config.toml
num_hidden_layers = 22
num_key_value_heads = 4
vocab_size = 8192
norm = "layernorm"
qk_norm = false
bias = "all"
tie_word_embeddings = true
init = "normal"
optimizer = "adamw"
beta1 = 0.95
warmup_steps = 226
batch_tokens = 65536
train_tokens = 621400000
MLP neurons of a small language model. Each row is named by its layer, matrix (up: input weights) and neuron, and shows model dimensions 160-223. Each number is 128 + 24 x the weight over its row's rms, rounded and kept within 0 to 255.
A block is one neuron, or neurons of one layer that tend to fire together. Before each block is what it responds to, as a language model described it from the Wikipedia text at the highest values.

Place-name fragments. Word pieces of geographic names, often the first part of multiword names or suffix pieces, like Uttar (Pradesh), Ekaterin-burg, Tokyo, Texas, Saudi; sometimes syllables of Asian personal names.
L3.up32 [142 135 158 117 151 159 149  61 133 148 124 135 151 135 159 111 166 117 115 140 118 166 132 117 109 135  89 124 133 151 107 176 129 143  89  97  91  91 134 139 106 148 163 124 102 155 116 129 121 125 143 129 125 130 125 135  78 128 127 129 127 159 153 134]
L3.up83 [110 115 172 175  80 162 130 130 162  96 123 138 162 135 137 140 150 133 140 117  97 129 119 136 145 150 113 130 141 119  86 117 110 124 115 103 115 146 119 118 111 117 151 103 101 136 102 166 120  89 123 124 146 143 101 119 134 112 130 115 146 146 160 157]
L3.up132 [156 143 118 143 150 160 130  91 155 147 123 164 107 137 120 147 159 127 155 122 110 145 124 142 112 143  69 129 146 132 138 129 146 146  89 130  90 135 126 119 130 128 110 115  91 128  90 150 100 160 152 152  94 107 130 136 143 145 132 155 111 146 169 141]
L3.up183 [101 139 118 130 122 162 125 118 164 124  91 142 147 127 123 132 159 109 137 133  94 152 140 117 143 118 108 132 115 141 102  91  98  92 124 127 130 162  83 139 164 164 117 137  76  98 142 158 150 112 159 114 132 134 165 104 130 133 141 119 112 128  56  85]
L3.up484 [159 136 127 127  52 126 121 160 156 136 104 144 164 132 140 158 163 140 113 102 120 104 113 116  92 164 100 115 127 162 123 140 162 131  82 103 104 131 152 126 131 155 138 140 112 164  97 125 127 132 105 136 136 127 119 138 150 136 105 132 124 145 167 139]
L3.up560 [ 96 124 123 149 114 138 137  97 232 104 120 102 118 127  97 149 118 124 107 153  97 137 141 196 120 130 141 165 145 117 123 159 120 132 127 109 124 123 174 135 152 143 131 121 110  90 103 146 127 153  89 140 123 121  99 109 111 128 103 128 165 114 110 169]
L3.up664 [129 110 129 152 149 103 131 106 110 132 134 170 112  89 149 115 169 121 149 133 112 111 131 142 128 116 146 129 122 113 119 136  99 191 104 142  99  84 159 128  89 149 128 107  92 113 102 164 120 168 127 148  90  81 117 102  94 154 154 111 135  89 114 144]
L3.up985 [147 165 137 129  88 171  91 121 141 117 135 145 143 154 100 117 126 144  38 130 142 139 124 114  83  93 114 147 120 129 144 100 156 134 131 148  71  78 138 157 106 118 147 142  84 134 122 130  80 139  99 132 110 131 145 154 104 152 118 132 122 131 124 125]

Infobox field labels. Capitalized first words of field labels after "- " in infobox lists, such as Production companies, Class, Track gauge; weaker on headings, "according", and "of".
L3.up308 [123 136 117 198 127 137 106 146 120 107 135 124 104 114 139 153 102  91 120 139  81 164 130 127 126 117 105 187 149 159 114 106 123  85 155 110 131 152 121 116 126 114 137 145 151 118 134 134 124 152 136 129 110 156 108  92  71  88 161 142 100 150 127 133]
L3.up459 [128 122 116 146 108 142 101 138 117 116 126 155 114 122 108 141 123 134  89  82  69 100 139 133 161  83 138 126 126 157 144 133 148 119 144 105  96 127 119 135 130 140 116 114 111 138  87 168 117 123 105 138 141 140 119  83 111 127  94 134 126 139 124 159]
L3.up465 [127 107 147 134  69 111 134 115 126 145 119 128 120 113 158 113  98 135 128 165 101 141 172 122 116 130 111 145 121 116  96 151 129 101 117 130 151 133 147  94 145 134 129 130 131  74 120 176 100 161 132 125 160 100 118  84  75 134 114 109 118  91 112 177]
L3.up633 [105 140 167 148 106 109 134 104 163 123 116 117  98 133 156 130 152 141  70 155 122 164 153 129 160  74 149 128 123  99 142 124 162 153  95 116 108  86 125 150 112 153 112 140 105  86 102 181  97 146 129 140 120 147 111  92 119 112 136  99 142 111 162 177]
L3.up776 [166 121 147 161 101 154 150 148 133 117 112 129 121 134 139 179  97 105 120  92 108 156 142  89 136 143 130 125 119 114 128  66 117 127 138 111  97 159 114 174 132 139 171 106 138 115 129 142 130 136 119 125  71 138 112 110 104 125 137 154 105 137  88 150]
L3.up889 [163 134 117  90 104 161 122 131 147 146 106 143 112 136 107 132 150 115 127 140  78 114 129 128 116 108 146  99 181 137 101 130 166  99 144 112  93 129 121 184 175 148 144 129 102 110 110  97 125 142 130 149 110 104 120 141 132 149 118 152 184 139  94 161]
L3.up931 [118 117 161 142  68 121 127 139 126 165 118 118  95 111 126 116 136  81  79 165 113 151 147 171  91 101 120 115 142 116 154 135 136 173 122 132 103 117 131 134 120 166 159  93 118  87  99 184 122 130 117 135 154 111 126 105  63 113 122 144 119  91 106 126]
L3.up963 [133 118  83 145 118 144 113 142 157 180 130 171 132 102 212 132 160 123  99 173 140 136 159  86 125 101 161 140 134 133  80 108 122 138 139 123 126 119 116 116 114 136 136 166 145 141  70 117 139 128 110 154 100 116 129 101  79 138 155  89 112 156 102 129]

Name-initial fragments and months. First word pieces of proper names (Mar, Col, Ra, mar in Paramaribo, Prison), plus month names after in, e.g. in November.
L10.up181 [116 129 145 155 139 126 118 113 173  98 141 143 120 121 135 115 126 101  90 113  95 146 122 131  79 124 172 144 153  64 109 148 144  97 106 101 156 119 132 163 102 125 108 133  93 137 131 120  72 138  70 121 107 124 105 102 148 166 149 148 131 124 132 135]
L10.up232 [118 142 141 163 140 130  88 140 112 126 101 119 122 126 174 153 169  97 131 124 130 101 147  92 105  98 164 129 149 125 108  75 152 132  60 120 136 140 148 129 158 133 186  88  71 168 119 120 140 128  94 137 142 125 109 119 106 143 131 131 148  99 109 125]
L10.up619 [124 159 152 136  89 138  89 147 124 133 121 123 128 164 115 138 133 171 118 105 128 109 141 138 152 119 130  99 133 136 120 160  86 150  90 104 150  99 120 118 111 109 158 133 124 150 132 151 151 146  89 143 139 136 150 101 121  67  96 161 121 127 123 121]
L10.up627 [168 114 157 116 100 161 100 113 172  96 100 139 130 145 104 128 133 115 139  97 112 116 142 113  90 112 147 125 162 121 147 125 130 139  59 117 158  91 145 113 115 147 170 147 110 150 117 110  96 139  78 151 129 122 156 128  71 141 123 166 157 144 153 161]

Capitalized name-start fragments. First subword piece of a capitalized proper name or title, often in table cells after a pipe, e.g. Con(nell), Win(%), Qu(ad City), W(WE).
L3.up230 [116 154 107 108 100 141  80 156 118 161 154 148 114 117  77  71 119 143 118 111 119 123 116 119 110 117 108  85 143 141  96  96 131 138 101 119 139 121 148 129 136 121 123 131  92 121 122 130 134 107 116 130 145 160 133 131 148 157  81 152 154 124 119 157]
L3.up313 [130 210  92  92  70 130 107 163 179 119 143 131 169 153 111 175  86 145 119 113 117 128 129 160  79 121  82 134 144 136 163 156  84 137  88 102 118 126  96 109 119 149 155 150 111 129 139 124 115 116  97 125 157 137 145 148 109  99 143  98 100 126  97 133]
L3.up359 [ 68 112 136 127 155 127 144 104 148  99 123 100 113 148 148 106 128 141 125 120 131 176 149 139 122 139 151 141 103 114 125 155  93  86  94  97 150 147 174 196 102 154 121 157 150  96 149 147 131 123 110 178 138 124 106  73 138 138 126 133 151 107  92 133]
L3.up438 [ 94 146 150 157  83 163  99 144 114 148 143 162 130 101 137 133 157 140 104 109 106 113 131 120 127 111 135 140 152 155 116 144  91 130 126 107  79 120  98 157 110 154 126 140 100 168  85 125 116 139 103 125 138 108 128 140 149 143 114 129 153 167 127 146]
L3.up470 [118 157 122 167 143  85 100 141 146 176 139 148 130 145 110  74 146  92 142 131 126 121 105 120 141 113 154 151 148 192 123 152 173 138  86 113 135 112 157 157 146 123 159 150  83 171 115 134  94 115 160 145 126 148  93 136 150 137 149 158 150 143  93 108]
L3.up519 [135 175 119 169 111 188  80 144 155 143 117 161 154 144  85 123 167 144 123  91 100 124 141 115 123 130 134  96 143 136 141 126  99 145  74  82 111 115 162 124 115 123 155 141  92 175 112 106  91  98  83 151 106 155 151 124  89 156  96 143 116 146 115 119]
L3.up607 [119 114 141 123 186  96 122 123 159 130 150 140 128 111 151 150 136 157 130 157 107 140 113  92 109 135 174 139 137  57 140 145 148 133 115 125 123 130 147 129  93 128 140 121 109 174 117 102 153 113 120 120 131 127 128  68  88 150  93 153 166 160 112 123]
L3.up636 [145 154 105 111  91 163  36 146 103 162 125 171 136 126  73  92 127 134 149 104  82 131 118 174 174 133 109 101 125 103  99  97  91  72 107 130 118  92 108 128 100 107 102 121 117 145  91 137 132 147 118 130 127 136 124 131 117 160 116 180 152 125  95 151]

Sports results tables. Tokens inside sports results tables and medal records, such as medal, Championships, event names, three-letter country codes like RUS and USA, and the unit m.
L3.up99 [174  99 109 138  98 153 135 150 136 154 119 123 117 106 116  82 153 104 113 155 102 152 160 136  98 132  84 136 137 145 105 168 119 149  94 101 122  68 150 131  96 160 142  95  77 116 112 158 142 166 128 115 136 123 107 126  99 127 104 124 150 119 106 123]
L3.up169 [136  99  88 128  54 158 123 131 133 123 160 134 115 126 152 161 142 161 137 164 122 103 136 110 114 104  95  81 135 156 151 150 116 116 141 126 130 122 104 135 123 156 147 138 147 153 115 172 158 122 146 108 142 141 113 120 128 172 125 129 138  97 106 101]
L3.up184 [151 104 125 130  83 129 145 148 164 117 126 128 125 120 133  89 136  96 126 161  64 142 143 140 116 107 104 139 123 125 118 139  94 145 106  90  83 114 160 143  94 178 114 137 126 104 139 129 138 163 164 123 124 141 126 108 126 130 131 140 161  98 129 137]
L3.up303 [129 137  61 133  90 172 113 133 154 140 115 135 132 176 130 106 148 131 129 166 136 137 146 142 162 159  98 124 143  69  69 112 139 104 100  97 114 116 118 162 138 170 131 114 136 105  82 135 112 164 166 120 134 154 137 120 129 172 137 131 158 122 115 110]
L3.up389 [140 125 132 157 144 162 141 130 151 110 122 106 157 122 140 157 155 118 119 127  77 122 142 123 158 127  87 147 131 120  69 123 129 115 125 108  94 142 149 147  85 182  88 135  89 131  56 119 110 156 111 140 105 118  89 117 141 168  89 169 148 131 164 147]
L3.up690 [ 91 153  91 204 114 148 105 163 155 129 123 136 133 111 172 134 142 159 107 144  86 139 127 109 152 123  99 149 134 151 127 107 123 142 158 102 109 119 148 163  99 136 147 127 123 146  99 131 181 121 128 118 148  99 112 102 175 149 126 114 139 120  86 107]
L3.up805 [ 83 145 137 117 103 137 114 158  88 102 158 121 132 162 154  92 119 128 125 118  92 162 144 136 115 121 101 134 132 122 118  87 146  97 114  81 122 150 130 133 114 114 138 148 103 166 124 139  85 126  89 150 137 161 118  75 118 116 163 158 131 136 105 130]
L3.up987 [108  89 114 140  94 161 137 104 135 130 126 132 148 153 129 123 128 162 145 123 108 134 110 108  94 147  80 125 147 165  81 147 115 130 165  96 123 133 119 187 141 151 113 136  89 154 104 152 115 101 104 126 131 133 130 115 105 140 143 128 109 114  94 139]

Subject pronouns starting clauses. Subject pronouns opening a clause in biographies, mostly after a date phrase or comma, e.g. "In 2010, he", "On April 20, 1868, he", "She was born".
L12.up863 [124 155 120 119  83 131 111 181 138 156 116 139 104 112 131 114 124 138 146 113 107  82 147 155 152 168 166 129 133 134 194 115 165 139 148 155 132 101 140 107 115 107 114 100 133 137 104 152  86 141 103 156  85 143 153 103 135 102 162 110  81 102 120 137]
L12.up993 [165 104 124 139 158 183 106 115 186 126 120 160 132  87 156 112 140 138  96  87 119 125 161 106 160 107 103 129 154 154  90 118 109  94 131 135 126 123 147  90 141 136 141  98 133 153  90 186 150 129 122 114 126 170 149  90 126 129 134 163 126 106 150 127]

Structural header words. Pipe separators and words in table header rows and infobox section or field labels, such as Title |, Career information, Area code.
L10.up212 [120 132 176 146 116 110 172 139 162 113 121 129 141 144 159 156 158 142  77 113 109 113 143 120 114 125 136 154 163 100 116  90 141 137 111 111 110 126 172 119 146 108 166 136 112  77 118 125 162 121 130 143  81 155 119 109 145 160 132 156 145 150 111 120]
L10.up295 [104 130 130 109 158 122 141 152 118 119 128 154 107 121 171 136 153 118 126 138  84 172 139 117 112 133 115 143 135 101 169  76 124 118 136 100 102  93 128 123 130 129 128 116 116 102 119  89 133 142 114 116 110 148 124  87 140 136  88 107  85 161 138  74]
L10.up538 [123 113 140  89  99 106 143 147 119 144 121 146 110 127 130 146 152  94 130 137  84 143 145 135 122 134 171 153 132  69 116  85 122 146 159 143  98 100 162 146 146 143 121  88 124 104 109 129 131 165 129 124 121 140 161 129 115 170 116 136 120 125 132 116]
L10.up893 [ 97 141 160 125 122 165 119 117 129 129 132 173 125 116 119  84 116 107 117  96 121  97 164 173 127 133 131 136 124 121 102 104 144 123 115 102 113  99 142 120 139 158 129 108 123 100  96 159 153 165 126 117 121 144 112 114 108 174 116 137 158 108  79  92]

Clause-initial subject pronouns. Subject pronouns or conjunctions opening a new clause after a period or comma, mostly in encyclopedic descriptions: It is, He was, but, he.
L10.up164 [ 93 159 105 134 109 148 146 127 166 107 125 130  90  96  99  96 115 114 106 148 145  98 153 126 137  79 104 199 116 125 188 120 147 115 126 144  97 111 163 162 133 130 122 124 161 101 133 167 136 146 130 143 143 123 114  78 126 164 122 140 134 106 133 159]
L10.up182 [ 99 156  92 118  71 137  91 157 182 141 111 105 144 104 151  69 133 105 100 113 148 107 133 169 149  79 208 153 140 115  91 124 151 132 148 132 126 142 154 131 153 134 113 129 142 159 156 189 122 132 101 146 122 166 132 125 155 120  45 114 108 143  77 154]
L10.up602 [113 156 120  97 129 118 150 176 151 126 137 162 100 131 116 107 145 135  96 132 146 139 164 151 104  90 163 168 139 136 156 112 187 127 122 136 101 122 142 133 143 141 146 128 128 121 141 144 108 143  92 137 142 149 153  96 128 136 158 121 106 130 131  64]
L10.up792 [112 150  90 122 121 157 126 123 179 167 138 113  94 118 122 128 130 123 148 147 137 106 136 158 129 119 123 158 119 132 156 134 108  77 135 112  95  99 145 160 150 118 124 104 157 114 133 160 121 148 156 121 152 180 135  45 140 126 125 115 123 123 107 126]

Sports stats table cells. Tokens inside wiki sports and results tables: the pipe after a number, unit words after distances like 200 m and 400 metres, and medal after Gold or Bronze.
L10.up176 [126 152  77 146 103 159  52 130 162 144 113 144  77 105 155 120 149  90 125 153 132 142 136 127 138 134 106 122 164 106  65 108 127 140 113  60  93 178 127 131 160 141 124 151 109 146 118 134 133 141 115 125 140 118 141 149 168 167  83 147 159 131 132 113]
L10.up880 [108 114  83 110  78 140 143 137 116 172 142 156 131 112 134  87 125 135 115 107 122 113 134 150 118 121 118 144 123 103  82 162 103 130 145 139 150 116 157 127 127 146  85 159  95 114  98 110 144 156 138 147 145 157  84 136 172 146 115 132 145 111 110 132]
L10.up919 [123 113 123 102  71 135 106 139 162 168 126 141 111 156 155  97 141 147 123  96 125 129 135 124 124 137 134 123 139 127  93  78 159 106 134 104  91 101 156 162 107 144 124 131 141 149 141 162 127 156 108 143 166 171 116 107 135 140 133 119 114 123 104  98]
L10.up1013 [125 157 109  86 100 123  82 115 140 152  94 110 100  91 112 169 142  87 105 204 138 167 115 131 159 143 128 148 117 120 138 144  93 141 123 111 129 141 163 141 104 111 133 113 139 114 103  97 103 141 112 135 133 127 179 132  76 162  72 142 114  80 101  90]

Word-initial fragments. Opening sub-word pieces of longer words, especially capitalized or prefix-like starts such as Tur(kmenistan), pre(cipitation), Dur(ing), Cre(scent).
L10.up293 [115 137 124 148  90 116  97 139 113 114 134 168 171 131  90 144 141  82 120 145 113 168 119 147 103  80 143 162 171 109  88 133 124 125 109 135 114 157 133  98 124 130  87 138 103 110 127 135 141 136 131 130 122 151 149 179 156 131 116 120 121 164 147 147]
L10.up580 [138 110 121 147  81 119 138 144  90  92 138 142 146 142 154 126 150 161 105  89 151 101 142 133  95 128 125 117 123 134 121 133 133 150 117 152 104  76 128 173 127 107  89 162  88 136 122 167 143 145 130 139 129 133  91 113 142 152 124 137 129  98 145 104]
L10.up610 [104 123 115 180  95 111  83 166  96 146 116 137 110 157 100 144 144 113 161 128 124 146 120 119 151 145 185 143 131 143  88 135 129 140 127 126 109 122 103 151 104 124 126 124 144 118 118 138 141 117 114 157 147 141 141 116  98 149 138 131 159  91 112 165]
L10.up620 [145 118 120 142 116 106 140  87 164 127 113 192 144 152 124 104 159 144 129 149 108 133 117 141 136 100 156 115 142 108 106 133 122 119 128 117 100 121 126 129 134 150  68  90  74 146 125 133 120 182 104 140 110 101 117 106 114 147  99 164 105  88 130  75]

Opening bracket and quote marks. Opening punctuation that starts a parenthetical, quotation or note: open quotes before quoted titles or words, open parentheses before acronyms or years, and superscript brackets for footnotes or tennis tiebreaks like ^{(7–3)}.
L3.up35 [119 162 117 147 144 100  82 104 138 140 118 188 134 138 129 111 128 112  99 184 103 101  97 165 110  84 139 152 131 109 131 173 150  94 145 159 143 151 124 153 125 132 138  91 142 146 103 155 142 120 137 170 141 125 134 112  85 121  95 109  89 133 134 144]
L3.up95 [ 96 174 136  93 124  84  57 165 131 127 138 148 120 135 157  96 130 140 148  95 158 135 125 101 101 126 199 101 132 159 173 134 182 132  95 108 140  92 144 157 144 117 122 169  98 135 141 137 142  79 129 141 134  92 121 138 129 135 119 149 166 123 112 153]
L3.up278 [108 139 111 202  70 104 152 144 104 148 126 164  78 130 155 110 129 103 121 135  68 141 165 159 121 138 123 116 125 127 146 121  92 137 120  99 103 155 141 201 115 120 125 130 127 135 110 138 147 165 113 122 120 144  93 129 111 151 144 106 131 105  92 125]
L3.up421 [142 146 130 135 141 130 121 151 154 102 149 157 155  99 124 129  82 157 118 109 119 117 137 121 123 126  83 163 141 100 143 162 105 100 128 138 150 124 102 109 137 114 147 115 118 109 143 204 113 108 128 129 138 139  90  61 141 132 137 103 127  80 104 152]
L3.up529 [ 51 169 122 141 132 147  80 117 147 124 112 171 157  88 163 111  94 139 109 114 115 142 143 143  70 136 129 124 128 141 149 133 133  67  71 140 128 172 146 147 122 119 124 162 119 157 132 153  98 117  88 128 146  76  98  60 144 135 125 127 121 112 133 124]
L3.up538 [ 85 162 107 151 133 130  55 168 158 111 131 142 169 102 105 104 129 126 158 102 100 103 109 150  93 145 171 116 132 126 115  92 141  77 130 153 138 100 150 191 162  88 133 127 146 150 160 167  97  92 118 143 125 107 120 123 129 143 123 138 113 110  85 145]
L3.up674 [114 159  47 123  91 127  73 140  78 146 135 150 124  99 125  97 117 143 135 154 117 166 111 143 123 120 123 113 148 118 100  94 129 106 123 126 114 167 148 104 127 138  88 174 116 149 106 122 126 167 104 132 175  82 108 135  95 146 103 137 153 143 113 123]
L3.up984 [125 161  80  99 140 140 165 170 145 124 131 147 154  94 131 123  98 144  77 121  79 128 134 164 138 133 107 176 143 139 147 103 121  88 142 127  92 146 130 128 179 142 119 150 112 105 103 153 132 124 130 143 126 123  91  93 118 109 157 134 141 124 118 170]

Opening bracket after term. Opening parentheses (sometimes quotes, brackets or hyphens) right after a name, title or value, starting a gloss: "Satya (", "Maryland (", "Yes (".
L10.up107 [123 161 106 135 118 114  86 147 142 113 116 166 143 114 102 131 117 148 141 141 110 175 131 145  82 127 138 183 163 130 136 142 159 130 122 120 115  98 142 179 126 119 133 170  96 117 137 147 165 141  91 128 134 140 116  77 102  95 183 143 113 108  82 116]
L10.up186 [135 159  90 124 127 125 112 192 129 139  78 124 127 112 125 156 130 151 112 160 127 144 146 164  92 145 141 156 148 123 127 111 138 163 125 132 115  85 131 146 136 122 135 110 102 107 137 159 159 115  57 115  65 158 131 118 113 109 113 141 117 128 135 125]
L10.up327 [123 165 117 108 118 138  86 116 117 141  89 114  60 135 153 107 134 163  96 147 114 123 158 126 134 133 139 138 137 160 124 121 135 143  95 121 146  87 175 133 135 173 150 123 129 152 145 152 135 137 125 152 132 142 124 118 124 122 107 127  99 123  98 123]
L10.up457 [126 217 103 115 131  94 134 153 177 115 133 162 143 105 130 130 109 160 122 150 109 143 149 122  81  89 159 167 156 113 105 145 205 152 111 114 121  96 153 130 153 168 128 148 125 105 108 139 129 127 111 134 112 124  94 123 126 116 165 143 152 110 134 125]

Infobox field labels. Field-name words in Wikipedia infobox lines, usually right after "- " and before a colon, e.g. Language, Born, Family, Area code; rarely "to" after returning.
L12.up701 [142 134 150 147 104 120  99 129 128 115 116 145  71 106 148  75 123 102  93 138  69 105 149 117 105 113 119 133 113 106 144 138 132 147  98 151 143 126 146 126 113 146 104 117 113 101  95 193 110 118 118 131 143 138 146 116 114 146 139 121 143  84  92  89]
L12.up858 [173 113 107 167  99 180 127 118 134 151 122 155  99 131 135  95 178 175 115 166 111 125 139 132 111  78 111 134 124 101 119 170 121 137 132 114 139 119 117 143 107 145 113 111 105 142 111 150 131 162  92 135 108 128 130 129 146 121 124 124  94 100 125 126]

Country and place names. Names of countries, states and cities in running text, often after in or the, e.g. Vietnam, Syria(n), Minnesota; sometimes table pipes or commas.
L12.up598 [176 107 178 103  87 118  69  99 122 127 133 162 124 158 113 122 121 108  94 180 139 155 123 148 149 136  91 148 119 125 153 140 112 137 158 115 113 161 107 150 128 125 157 128 131 136  98 142  97 141  91 131 135 131 130 138 148 138 126 114  88 119 150 111]
L12.up979 [115 157 114 113  92 141 126 101 138 135 135 153 135 131 118  94 136 119 116 116 155 131 139 147 123 106  86 113 167 121 166 144 128 112 134  91 100 122 141 121 109 140 125 119 111 150  84 181  96 128  82 177 143 135  86 139 120 127 102 115 126 148 107 122]

Inside-parenthesis abbreviations. Letters within capitalized acronyms in parentheses after a spelled-out name, e.g. (NFA), (CCWD), (SIAA), plus opening brackets and digits inside parentheses.
L12.up415 [126 161 142 105 110 111 101 160 166 100  98 138 126 114 161 115 135 150  73 151 144 140 147 163 134 139 135 135 149 110 122 151 146 179  91 172 154 134 134 103 104 134 121 166 111 131 136 129 162 128  82 127  97 193  84 120  85 103 128  95 129 127 144 139]
L12.up894 [128 132 108 132 109 112 131 173 180 146 127 138 162 167 146 107 110 138 134 127 122 131 119 155 130 174 209 132 154  91 133 145 118 128 132 135 134 140 127 134 152 134 144 158 101 159 116 139 136 128  95 178 132 181 101 104 128 158 157 101 143 113 139  96]

Sports table cells. Cells and column headers in pipe-delimited sports tables (medal, Team, L, GD, year digits); also mid-word g or b, as in arro-g-ant, rub-b-ish.
L3.up14 [ 99 144 143 177 100 134 117 123 155 123 138 105 122 115 121 110 114 107 106 123  94 110 173 187 144  91 118  98 125 166  79 170  95 125 113  75 121  88 118 159  81 151 112 159 103 143 111 119 104 161  91 123 153 132 146  99 140 153 118 116 170 112 151  87]
L3.up36 [130 139 119 111 133 108 136 152 166 122 139 130 158 119 141  91 108 126 114 152 127 144 135 131  83 182  97 161 156  79 130 140 164 147  78  96 124 111 107 140 153 147 163 162 128  91 104 140 131 139 123 137 115 133 119 113  77 155 131 106 156 118  89 132]
L3.up202 [100 125 128 140 119 133 105 169 150 132 134  83 123 120 145 134 123 139 153 132  98 191 163 119 154 147 152 181 117 142 117 158 100 137 147 109 124 128 136 150  96 165 117 178 110 147  69 146 153 159 106 132 156 154 116 106 119 175 126 122 133  97  57 132]
L3.up382 [118 153 112 147 153 142  97 137 181 171 151 131 124 143 114 138  99 116  84 101 129 134 167 113 113 133 115 170 143 118 164 174 123 159  75 135 125 152 117 102 155 121 148 167 133 125 102 142 113 112 104 167 103  66 101  95 148 117 140 129 159  91 111 146]
L3.up499 [146 132 144 120  85 130 109 108 151 131 134 137 117 148 132 142 173 169 124 131 119 131 159  85 125 152 142 125 135 125 177 124 161 172  82 103  98  52 123 108 135 155 128 138 114 147  81 134 111  94 138 116 136 107 125 120 147 176  96 137 174 106 116 129]
L3.up648 [110 124 144 113 101 137 126 129 179 143 122 110 106 126 108 114 145 124  89 168  85 117 137 121 166 141 106 128 129 156 110 131 113 199 118  67  93 113 113 189 106 136 137 149 105  69  72 137 128 150 118 124 158 132 135 162 121 137 117 110 153 102  95 129]
L3.up853 [125 140 142  93 139 143  66 160 161 147 102 151 139 114  94 158 144 122 116 106 109 147 155 101 105 133  91 100 140 173 115 114 191 166 129  96 124 173 131 192 109 126 117 140 106 121 110 102 146 119 153 145 159 133 111 100 149 178 127 134 135 138 112 118]
L3.up969 [121 136 145 140 156 123 120 148 132 133 155 119 167 108 151 126 194 127 145 120 113 131 135 123 147 139  89 113 105 112 110 119 128 149 124  79 127 128 104 133 125 160 120 133  75 138  80 147 112 151 106 130 150 176 111 115 141 187 106 121 117 135 119 115]

Table row starts. The first token of a new table row or list entry, usually a space or digit after a pipe: years, ranks, positions in sports and career tables.
L10.up369 [151 109 126  73 115 119 122 115 146 132 122 138 106 158 130 140 152 154 135 148  89 110 152 116 132 187 109 142 143 114 177 136 106 141 119  87  89 124 119 139 144 120 123 142 120  91  94 124 135 138 122 147 148 156 132 154 149 165 106 113 178  87 146 129]
L10.up487 [105 148 157 133  92 133 109 129 120 112 124 118 122 113 109 113 162 137 121 133  95 104 147 111 113 137 107 150 149 179 118 102 153 161 118 134 106  80 177 105 100 158 115 137 140 115  95 138 162 131 117 131  85 159 118  84 117 172 134 142 135 117 108  98]
L10.up855 [154 138 121  97 143 117 121 114 117 115  86 140 144 146 149 107 125 142 137 144 105 116 160  92 152 131 119 120 112 140 132 116 154 112  93 113 108 131 163 148 103 169 124 108  80 107  79  92 139 121 141 150 161 148 136 121 140 162 116 190 149  89 152  97]
L10.up967 [135 164 144 106  93 130 120  75 133 142 135 145 145  97 111  78 152 121 183  75  79  96 151 123 137 136 140 155 154 133 147 123 125 125 135 110  97 114 122 167 110 132 159 129 102  95  90 116 105 112 124 127 159 164 143 125  72 153 120 138 181 137 102 130]

Ambiguous word-start "He". Capitalized word-initial pieces such as He, Le, Re that could be a pronoun or a name's start (Heat, Hessian, Lewes), plus he/she subjects.
L3.up114 [ 60 119 146 169 119 141  77 142 108 133  82 157  92 158 168 110 138 137 119 110 107 106 144 116 169 117 133 109 127 125 104  98  98 108  85 109 162  95 113 110 117 129 111 135 128  93 139 136 132 150 111 150 201 104 120 114 144  94 145 112 177 119 155 157]
L3.up291 [ 81 134 144 134  93 158  83 148  94 147 103 126 135 133 132 114 135  92  91 157 119 143 109 147 140 139 129 119 132 135 117 140  67 121 116 116 102 121 124 154 135 144 120 143 132 179 149  91 151 142 140 118 107 114 146 104 142 126 104 142 137 130 130 108]
L3.up372 [144 208 117 114 128 105  80  80 101 124  98 121 135  92 131 105 104  80 101 142  92 153 137 145 108 125 105 137 133 120  98 108 163  98 109 129 112 128 158 143 182 126 133 158 154 137 147 149 159 148  89 135 123 110 118  75 126 142 106 149 125 134 146 159]
L3.up453 [166 151 119 103 150 106  85 100 134 105 110 166 111 107 144  86  90 107  86 139  60  97 154 127 134 152 114 167 123 126 126 129 143  96 139 131 115 160 132 143 154 127 162 111 135 139 122 193 120 114 139 126 122 166 137  83 109 122 123 103 147 162 128 109]
L3.up561 [100 113 157 116  98 117  97 101 126 160 120 124 112 152 169 105 120 156  88 144 110 136 122 143  88 129  90  93 129 127  93  79  88 127  85 123 156 132 127 148 143 169 138 181 109 132 107 162 115 130 103 133 123 130 122 139  88 117 122 156 218 123 112 119]
L3.up650 [106 165  69 108 152 121  88 109 164 137 131 157 135  81 111 127 129 120 130 113 118 103 111 101  92 142 106 124 147 137 119  99 122 139 114 101  98 163 166 150 167 139 159 130 146 120 115 158 142  96  93 133 170 134 103  77 144 149  63 121 152  95 151 157]
L3.up700 [ 91 128 110 103 102 126 110 132 155 133 116  96 190 119 112  92  98 156 118 125  95 144 123 132 153 153 117 180 147 108 105 109 104  95 129 116 161 136 135 126 139 132 126 132 160 125 157 128 132 146 126 141 163  69 153  96  93  94 131 140 195 137 108 175]
L3.up913 [ 87 108 151 131 138 120 119 134 139  81 109 120 139 157 100 135 170 154 121 128 127 179 112 149 103 134 128 159 138 127 121 116 101  54 103 150 140 122 106 152 142 164 141 115 146 167 136 158 145 107 117 145 154 103 116  90 108 120 111 153 186 104 129 147]